config.yaml
n_head: 2
init: "normal"
init_std_o: 0.00674
init_std_down: 0.00275
lr_mult_up: 1.07
grad_clip: 0.5
warmup_steps: 200
decay_shape: "linear"
final_lr_fraction: 0.0
MLP neurons of a small language model. Each row is named by its layer, matrix (up: input weights) and neuron, and shows model dimensions 256-383. Each number is 128 + 32 x the weight over its row's rms, rounded and kept within 0 to 255. Numbers have three digits each.
A block is one neuron, or neurons of one layer that tend to fire together. After each block is what it responds to, as a language model described it from the Wikipedia text at the highest values.

L3.up597:175119149208094064125137064088101074128097151109177190198169085128141150165149128193128201083109127101115102118138114198115115135114155146125135105109128123127078064031143094174153086093113146154127098112090111102151133120190136137114169094145179083164121199123186125076123139122093113166080161073182135122106115102118100102131166141125150108138124122136147177064159170089183124191112
L3.up668:118107084126113153168101135166133160134081117085146157119089154162120137094154154127144145116060080095052070128088100178155155210126150146121104063110092123121138091146136102101113156120157152154147187161135147098088174112064033161149117114063128164159201143118136117024207072156098135119171144114162162095176095154122150118104154109126129125154108111134127114156123051111048132105112
L3.up1101:105091112069147109089123133110170138139106045139153209177100115122099180118094103139125099099193127189125082135100148148142121112145127125146164110122167123144134129126132130139113151114115155168128093173173103113151195125122150106077106110069140103140070110145153155098147105118093104091155142144157110156170145085142159068126141131084125069158076137098124149110090101141172201156111
L3.up1177:126060139161116131139132177130136068140069100169165208122037122162121149123135083107122147106150160178121102106119137146143117150091137134151140145166117143082114150080118137060172114137126174102124126073115125072148150063172089141159148140147071147106149087089142063136159124165138119139119127108151123149060068128130079090143170119092178163173083155150110187100124065067133114144132
Compound-word hyphens

L4.up196:112192145132168155098138154102104117150110173111183154158118129146049156161129120106186134088132132186197089084153159146124120170100169145160158102138135115133144141157091123146079123094141104117137128078174131142065115141094118066114105087202104089141131154116129137133143168173117124097140171121079148084111102126115100143096110142116111132159128107142161139141121084127175145104074
L4.up926:122145117064102096100125121173077122185146137148146133121107110100093144132102118116163136139133131172107149138080046117140111220119136107139135083171206079173102116125066139162120109194127192164134120127157116139072133115132168122100143076153119108099130168114083101138136099129165091109106072114132115150085117144089105174128140085107144105148141154060092108163190140116116159102110
Post-initial abbreviation pieces

L3.up432:097185136120206087116164140129108164094144153152111141129176124122022083057110097063101046147132142203153108078144176126121055092098184096108078116174165158109119088170067162147151136131181130157151111105124114111141112103109135101138109166101122094125120177168170104150138126102130176152109112140086106127105176151120103195133138137202155094126095166147111127081135109159156145097148
L3.up796:112135168111128095156149172107161136112191109142130075132174107132111156119195149117114058143129139119130158122163118076184123147107063115136137131124136165102089122088154139074171141134105124114106099163143166081114136119114111107142150227101091151142172152178105145114157183141100128107125078095192140132147110120117069151103128150192101149155102167078103157082151076116131166085153
L3.up1117:153097142149171143147092147178104093135174144092084138137146064177128102187128150070113154171164119140096115194142149166131097174155129145098075194144128110120099090097108145126128164080139151129154144179147158161069139115085109112080132140109128115109131152143093163068060214120073116133122109046118147138078116107145186126232140205155088077212116094081150131162136156151132098134093
L3.up1145:135129167131144143105147120170123123136100088145089067186166125119099200106122162097090082222176162160126177120100104126147075110128142144115151100157085085131051112151152101113182142107109118140148107170176155150131229193089154132128100107162150086125120148071108102184108095107118115136118100107148126112075061133190126141110136155092078127098131127082146076123142133121112165124128
Decimal-fraction digits

L2.up90:113094104096146095141138118144138161176150096105180134155092134156208183084112157132112133133181105178154107143165129163099109137100104120109103129109089128141093084171113127104100136087088148160100102129124155118161175098154136051097149105108152133158124067163123130099078142062126135125170164100149128119159108159161168097091177094121077131151148153160116140130144127089066173160104
L2.up127:157144107121156077127115093120092115127109086168185110090178117142084153110144114112176115112111098172116096123141097140146085124115086115088107130136152140146166089137122163121159161122125137175200171141075109142137136136143113128102158182158139065136070083195147147123141126058126193148136085101161130137102136168141179143100102113092148142089068155097101169124038147125126114070075
L2.up559:100101039066129138151115089157236161152114080146119155099093095138155103144221119128133169177163107198124116118109145161115148136125138135123092095080134100173138098148110095156089112100092139130180134115097128144052083067111100146136199114088158074103128181134119156143081127092091089111110059108139116133103103108161148129112074158183102202099140088128158117102177162163155115078134
L2.up634:150097120107100149149124145092131148176155090102110134160141106160124116144118171124131102152106065181139075104139170099169144122124151210122134110138098068101097072046063128084125075116094125157138157106126140109119108095141077113105173163112158145174128088130114117192124096129110088167178189144146092161126192140137176145138149107093141120140165109124134149133146138136125122133100
L2.up902:138118066089136127142099084164117131131115156149097137120145140142046189110157107100137081165114131156158116173077146152158158135062161118076096157169111131086132147154109137071117188122130188144176110167106121125117158153113187110152160107109168094151115084106139090106110145135137171120185089166112128156155110159148137162132116173135126189137118148123115130187105102108104131127114
L2.up913:104172127068150139199150095099121137137122195134097151161170164188100141104140144125097117172161137176111183122149122085130124164110107173131124153125099167050119128115152145114155123077119166121173127116109201127147188139170146180090130162111097155120136171135127096092132098162102066158137109142098161100132163127156145113127177129112089130083130189140149130178185117151101166083120
L2.up1073:115119061152127023150109107080098125099161126142139132139079141139109087117117121079126171153132153140126087135118169131091138149100114145061101102088052134143116109142150101109092105082110176153145154115124108097159159094171090132123129110088159089227115124096109110124084102134138172110140158087136112104105129113157151119100130151106063156103146172141194103177092133131061116122146
L2.up1136:168137130103142139088119096083084077175140145119105072119141128124094139130114161134147114111104122166098087126042121170114094059049116164139105198134132060146131091153142141072079158127120163147117155154140100157109164153084143128147142122144158105084121112140132092119117098124106199145181113109118169166127113071142204087075053179149141150138122105117124140056107113181087166151120
Paragraph-ending line breaks

L2.up149:118152143171123151093148107105058114152068082161176141166159145160084150160133139144170108165113185145147123084137129094115133123069151163091171144096148149106153129132127176146111143106117122145127126131131105169164199099158125126084154094118149151128107147109065109146105167077077173138116155139178176115125076102155113142093124130121147139195070125114112087111120157103124167133130
L2.up153:161115067120188108138120115125012133117143111151173204099149156113104113079128143179120107132148109093140168125080167100120122136131167133155142151170090196123178075132120081154135147082101111169099181148123118107129171056110126148110150114147087142118145143117138158070122101115129142097155148146100168128140134145188129157131168174114113117142150100139161144143081104144055092131189
L2.up552:106154146153163161139142142124101130153085128078157154070110133174101130066157153042081134124123128143106114111084113159173041085109183155148157056167119141118180169137106131119127123118152113118145106121137164169075157168129071188152100164122111105161147130120118105079131112131111141145133122132118143132145071147202136128114093149105073176131130192099104152129142132094089084094122
L2.up616:173134145189159097087175077112139075144132132075089083152179154168121148159175086120143127180155124144076156207150131129110121163107159131118123111106162132055069099126190167113155145132099105117174131108072127181090119159132143092085104068133162118120152118149129144072091113109131172177129048133072167110104167104171168170121090161116160110132202102094121144158138130156103086088151
L2.up651:126208098124134112128154163212076150108098141167174156103164125137157066176107165149155050163138119108073178133156124161137131178140150140173167191136095135156153107129146123082072119117110144153090120119125172089115093086211158111070132179154109112138116114109091099104127153140058186089087051129103168071136177115129150180161108088074153134110139085130127091172106122100100125053067
L2.up920:107117119122081133134125130173132116164123119192154158149119098150108128190156114139201094124091149134120139110128124174131116113117152137111124123074179162118127051074108169117086142070087105115111139091145124163112085132145099133190201122134181145100150150117128136115088088065116126098094125095137153182174094129156095127112143148113102123185148107118097099131115056139091136065130
L2.up967:132110131125122137116154117146087171139160112149121139178174108173106101144115136138198119180107143149178100126162186094157084163138100180037240095163059096096097102119092158131149132131143126058107118139108200170121102151123106127078137145126107137132175136155128052125148148139158161080108149119141104186078127105140164143087116171148102116128111171132099133119093060141144172153110
L2.up1470:136158113110168152161156061141130130074115144103136112119110086110057091176171152141099114154115125124100104162140102152053100123100172163120133190140131127169136126098183150132122130134114160108145168135107128172196177114102200092119104053155144056148124123192126114119129093114085161096165135142110071116081121129153047125160165149119145111134105107086142094121117106151128131099127
Decimal digits and word continuations

L3.up575:113100135115094131108142143090136158101045128166152080121156123117145141130118154077138167113123147155143114079144116151136159107128080150104103124119077090102107130125083078131088106116131121158152146093144121087096167144146103106173166214108088095107111180144122168127102121163064208069185127138132110142160138173127138130126120111156153117111161156170147173155175107154128125098175
L3.up601:131067113153122163093094134135166148148091135116081127108137107123156170082064091136121108106159097093154094091106099152116187124118168166166102150103126052202093087118069128097114120120165188143092149103118106088059176142135124133112140174062123107105126140157162133161148088134137136140125150097119104143100140129129165130052178100177141174154114077097150083158067088070120147197184
L3.up927:100119137194150178092133124178162143123080130099104178121088132109122131094127119105087087106144172104146152124158124142102132083136100142129106093130090100128138143108112089156122161175099174068112138158115174160144073139103108148178113171179124093160086095134091135106130126139091136098149105118185102090088131119099112162157151171155110140078135152133122073158134131149092171142109
L3.up1355:150158110126147155155147147142181126144093127176074186172143097125135102209166164131130132139139105143133091139151129149147140137166105112086061127088145069107099130118079122062125090126120143158125116083140110085222135134124187114115110162125134190126139083172133151133106090140100124075117138104163110182175126133139118127123103161117092109191182159141067170084144110150134097078173
Split-off word-initial g

L4.up1110:088134159166166160106121119152100154107149118109093165103139108137225083109114120140119152116126161141152148118117105146104176121098134046080163113177126107128136161166100185109124103126106127128174103133100161125126130102105115085079153138149137081164131122126101113120127192177121145107076206104084118147080135093133195190128164094121132158118173165110104067080083159072134102150136
L4.up1279:146176137142147202141136126160158113124134148151111118135170111154136062151149113085116113169144158155154161129165167193161103171174150126119164110087145085062131109140123158100143160152113162133081080177170080070148123123123157096110159150158120100141105134140160135114115130100072073148107069140193103134110127138176074148143090126196083160134143165108093129074084152108117159090143
Decimal fraction digits

L2.up130:151105105175070193095157127129130125109088120159111107109110167139136150136116104089115149164116165128134151117117109094117115083169127140111084166103117104125173186153101090081114105135163121168130133140140102114183133129090157097157142132104124113102104080198138105074085096213105126082083218135196121110158091134139093054144157155152140134177098168149191136145100095166129138129128
L2.up535:161105131126110171134109132153143094136130144166167126155145150138109086129174057142143196106118119171127097118190126103098158125127011062126245130183109114172153120085133182158115108073113132071140108149124118097117136148124190131116092127104118104159115078126108121123089147080133078147186082115181191146195094201156122169155060099105115110158066139134204146103091110079090148149134
L2.up587:202153134140125165124163113167118095130132168099173108163119182122119155115118193165126129075145159155171095118169115096124140136154151114125084134122117171140102115098079107121184158141126106122090087112170156142137149184118147233173090167115171062146112114115156166100178136132136145100095078124137106120171115190141147088121136073153130070139180176067141128167106069117117139105111
L2.up764:115129114117139090086109044132147119120095118166122144149089087055098174098136071156088168122055126129129111134104111173129137100175166140076125161071084122071140137135174109109175108068138125067145131131139134132135132114152092109178120160092168153149101149085179160092079146131134125123125113108143145161118090169186149093047127116139136119081078174138112122188140142164143101161161
L2.up919:119107157134154112131136095094149111150151098133074071174110037177123118142139131053155145110146112174182105153091077167120136135127105125163124140108130091097169122150157133087153131025126156089180147198121181143147149095145174179149071064094169125127105060116153115096131113130142136110114136091162078146128097118131127112113125125177138142141147147146123158123155106120102165132061
L2.up1222:153134064129067108110135141164195142111080115140130191153118141059148152102087143163087131103135130126132080179140073132063150152158101155153122133089073135160110152186160103145105109111202094147132129101125106119184167110171133153122047075127126145213124102107178139071125117183117121177133109083167154143075095146106117122092128155167102110141121134117111115136137065115124210121135
L2.up1407:083125088192138098141146142099136105159054107061121106158102157103151083097113170115099108095143147165131120137126101128158096152109121118146165106135079150124118118156116059102162139117172145138113104132119131138155133127171142138098067083132137060140114107173110080093130107159100168137100111086147149156162103181108127107101127025097168073075156149132239143214113052120126128096086
L2.up1477:102165120175104154106113124081119142157103100210138127074105104187098112138155152134137154129172116111152167108146143124181132140170143133119111138064103113161162117162132082140161133075168110115126139161201110131139097139063171167097101093068135078159077127145114124136097108131128141162134111100119126147123093143082148062113093056117119048140161133123150143139147110084069119095079
Compound hyphens

L3.up345:144092185126100169041151168132111165191089113169108092154137066176156128132156110115117125155206138118123160157147161131123107163138100137167087121065108156107163124126177107115090097135140058148130139086105103093139151137151111130154124128120206185158068117107066082115129124157124128137184123165112122174108093175129162100161159146147126157144138103109099113092106089084147073179076
L3.up1063:117092043056109113061143151101133157149153149116107190145176121089082143140112101187117099156101097095120118090168163121119145134135220091145113155116149171100098098075126141178123122165088108133060117093110087137043111099093147160195123153117094123130134119139096175103164129169150177087145160134104099111165113184113129166108132145132160166086122119142138176151122125114172114170158
L3.up1422:070140158114113122100114092143078125136128146077103193225125120137115245175122209110138104114093087170127088161094117084177188180122133112139145120090070151111105138111128116142136143143105090131117176156114110157140125155131129079204157071087148142125122112098152127117137142147161112136121129140112084164128199144154140108115152150135109168127103092094087128118109115147106095238112
L3.up1452:134122125171134093167136087155168079093088129140155108103127153147093116159148108187111127195122145158085113129123144166200122174078080123125078135102099137120139099142102134129146070115139109088123074137171166176087116167191165111179123149118162142154107070124078111128094109132122126163159087140201055155140077139165094144090143137164095119154079132118120147093171092160146164077119
Word-start after unspaced punctuation

L4.up6:097137155126110107140127087151094196144154185085104153125099129144188111166202112104110134142155173176171078136113063140156100153134069125070124098130062150095159118120141137056140094125095132113145076099116179119081122092135136085136104086151142123113091080124132132111144099128165140127173170105149161129136065088131014153188142153139098085147098100140192094102102088170185111114129
L4.up939:152134143155156111159124110127180121136154098158211168082157139091132146132112110069085103056122072052094099139119130187074153167111146112147134071127110149169122110155087140145144154160101155159056112112127116105154133155176141140100091099156092075158129125126135139108157134157172128151124106104153108148141155109109088087180080108109125148076120120171131150106140029126110160140087
Compound-word hyphens

L2.up198:159158145090121162131106193113118181088129130114139137133178093128102103177131124096168088089165123145110089114094084152081118097145077114145167144161091167173081136092092090115119117200114090138087149119119128143125102154077161098140127113153154093122128081132090132161148163141113092171084156151092063126146133144200160085123120134116095147126110111108086151100100188201122175187114
L2.up445:114173151207115112075114098146125159168161101129133153172100087178123145115138140125141136168075120158135124146112065070085135179138162136159117115115053157117099190140101169153140080192129095133128148114104112144112152112153165140151114064094113124077087108116053147096185167081177111138119106134138116140115151126155153083170107209153110117168122108171114084116152150197134128163129
L2.up456:126057151137106177139105140159203079076140118146122163132173108145119205126144154156165110161196159105125150132152107103130086157137149123144170125134144104117125105129164107125096122103066115147146155140103164128086146113129088109064097110228134075126149078170122142093087140118104108104140066109137096104148076098118136167163134116129124145150104116127070175102058136102107079118095
L2.up506:141168129208172128202134122119169074120061131146152167123123154110109088150129164110182170063136137147111064180118116126095132111146119147169083146058111129173135156134165127155099147157109111162096125155132142159149118104120102176196116079129119111127117133073083107196134121129112157146159098136150153087145079158150120163146120165094126094199126107042153181133169181125136101131108
L2.up974:159162118161114197101156124154088141102080139158130108199160174137154083080089111123147161157102168153150087163165137117187131140138155161156110161163090154135091148074123112131136175127137101104065099135176181090127115086123203165115159133143136069102157070113152123187147124113164155139149104108151150121121085147139102091203080157172141062143118122118111080146143118087117109102159
L2.up985:138128134111118165123156104183071143172122151158130175173144166170064144147156114175131119147113118167141138119145099134125094165132088130090152149153149090201167078096140126135131132161065134116118142146141119092127108119193099144070107087123090060083131139099089050147121152097149158123138134089100159114128140170200122152150081129181121107172174101112080120155150124148137084102132
L2.up1160:171126137116116074118121118113116174086122125091119158121100092161112112165102154088145166148102096125123090149088101064151075120162117120141101142137159186070114128114142194134085075155108189167143145117174141101179129063125129094133129091187149131117156168144126120184130090132174153157111115127052127094115119118111160076063130082145104172169099131119134159129091145147116043102082
L2.up1414:124134147154104135105125115091133147136126168094144110170084112106173085103165154144145131169138076176118110187121114097196143202059140137089145133105134148145137132112128167094114091163101111104122115125162097113117197085147143101144181149130139103082151107106100135142126102156177116138136190136099113103103142119175177123142077081151169131106111093185132146093105140136087101095111
Word-initial fragment after parenthesis

L4.up218:127118123083149144120155166163103141105134083108110148132123083167102040126080098128098136128171105148118096111181165167093130164139145173123169096175054085173153128099075073143087105147112133075112166114171191101086157136154163114108131221154209111157128060167097125115144136100158131144131135138151107147198113122125128148094141070083175164154105137131074164133116120171113105156137
L4.up352:137097125139107096120151152172113104146116128114133136175125132163046159113118085117107094122097161138125073172110135119142153179077086171107189203140126062142098052130126092161094158097116099142133129204157102147076117136116148149139124125176182129134172104108111141126077133126075215156134118154068073156101060157131133104163171124115142122092066150150146191145125112105032133157111
Paragraph breaks, mid-word pieces

L2.up289:141089101112152098097150046129169145199077043187155035169112124149149164075119092097126134133117174158126107158135069070132179142124089108098127154099163113127106120124152111110161075118179176069166120101124136092096116133144185142182117115171119100111135149167147098132104143125116132142131098099134081176163147124150144122135082139136123134183163160108111127140095078166131105127147
L2.up308:113123126171182133125189062101141106130080070099172094147148118115116118101115163178125110154085153168091112146125105119117136188158096134066108173129159035108121089106102107122102102102129183162122179103084142153133166224080135161109137152066159144141127118084115168103136175155166165089171102127128168135125138117139196150129086085105176123136080135052084114137099083173061133134100
L2.up941:180179124143055099196132123122178076088130107148167086173137131152044185153158084125124184102114135160077092109148119156091097157120096098146082110091170140146081059100089124132133076099059213090123158115132152105191138123121120119149136167136156136082145123118131172114115123142092141109155123135168114144174125147159102144150074106158122101121115087120129155093133106161115179127177
L2.up1229:116095178113177122060135147105133133117095123107106152173154118111152085154131167164143110197119166170089140123111108128098195158103111112154133100125085109130116139116136142125178065183129141143097141156134160148110171179183189207107114148092129152172090138102134117159140124152098104126142154127134106106230152150155085132051045137135139120180123083100132156170148141155155141115165
L2.up1281:095108144152173127110124106087141057127147153110169124156137169160082139163127127147157097173187094124083117140172103111137161148112105128131095127101130091197146142119133160200117152152123139142083149161142147147122102084094120116144157144119146083179133100150140122135119143100118151039161162098088102109170151090186189124171122164164137132123103130087049142072157137120102092167138
L2.up1297:152130083102098140062104165131177099070115152118148178176130065116131163175099089112097087157085119142157139154127110136139130130151137118121109108065111155103141130072035060128134133136053147110120108138107151137140100132139107134121084175111144152189158123160133160088142122222075098172111112126230083128178100141162117145105076152136134200170157098097102129128145127140181115099157
L2.up1332:138123126077123140129145154146088158090160102178175074101094156126088144154156120196127091061146116113074105180163129095100157169111151115127128144066084125154201150101080124098126093142102154094105071067154134066123203120135105099095169198159047098132191146153118083116169083128143147148163118172166143149134149147081073129174126186169106154125089165132142159050138062156095137176131
L2.up1514:147087152120126144129116137141148125104146148098183088097134117075130152167186121080165095146080118120119095141195141111142134079143128139152092117161184084117178166181165167092130073130121174113060141092119138114111154138088142143152106160070141105116098121133181179082115064143071146120170169141093101141089119111149095119150060127081125079152111096106133181131171101192115104161175
Word-initial single-letter fragments

L3.up131:153107141141139121121150094126093086078112178131162133056159116118091079123120118202081070125097158092133150129143176141071164089081123149129106116142126131167074127137079146156187134129139115139177129122144173160171119144154155117119114155077117136088088152092112140171123194140164155124097149120114123159137140092126134094138115112181166122122130148107101110127135142137060100145150
L3.up332:152132090126063035132135141121189086139114185138164120132104157173105139128130060124153172187080114122127139173134170130173141136117134163075110153089142096149114139108103159155062153107102165098087086114144164162162110108059136145108184065119126106100091145118104147093101110080106143185134130158075173103172063110166122120117129131084114136138146188090139112090087114093130085121099
L3.up566:127126126153151130069063146131105134146103143079096138107102098146131124088182107126117076191152154071150095153095185141114129159136149199078139100132093110186155098125136125190146160142082175119094152146153152188126111169090141110131096125164166129124158107102080091136114124167142071152129064125115163195175126097145158114159166130142106153089077073128090160104070132067083130111122
L3.up740:084101094152215075127100146137152084161120161104094105105169138172114139048149181139102107093138133100120145112096177128138059148039177146145157117133131148198164193099132154118173108173125162124083143122146158161113105067133111122079141121136123145130142161104146153188141141144136143130135170119110100152117140148094092187153206058117092129070116156107139094068108106092129119112112
Inside proper names

L4.up333:132090088093142111126121111117130126117141149162087055146074154138077096145189171110116067108171222142106186171183160123071139133186148122111182172137110168124081152097160108128087119134151163107157127106091141157082092129134076126153107074108130139181136121133107127109119092143148132151082125080123099164087094050113173175188093154127075111148123057136108111101152103123134108114176
L4.up1057:142137133104143145154067101124075112131111154133082111095110115115122174125149110124115197148089159166146111175133154085158122147117167104092128159165137153170095085074138154131060107174059127140165109154133074110118116140100125118161177110108184126155152073181150128122156097075186145132144115141091074176185133129152126106176116169094103106172124136069154196185131171145092135099132
Word-initial R/r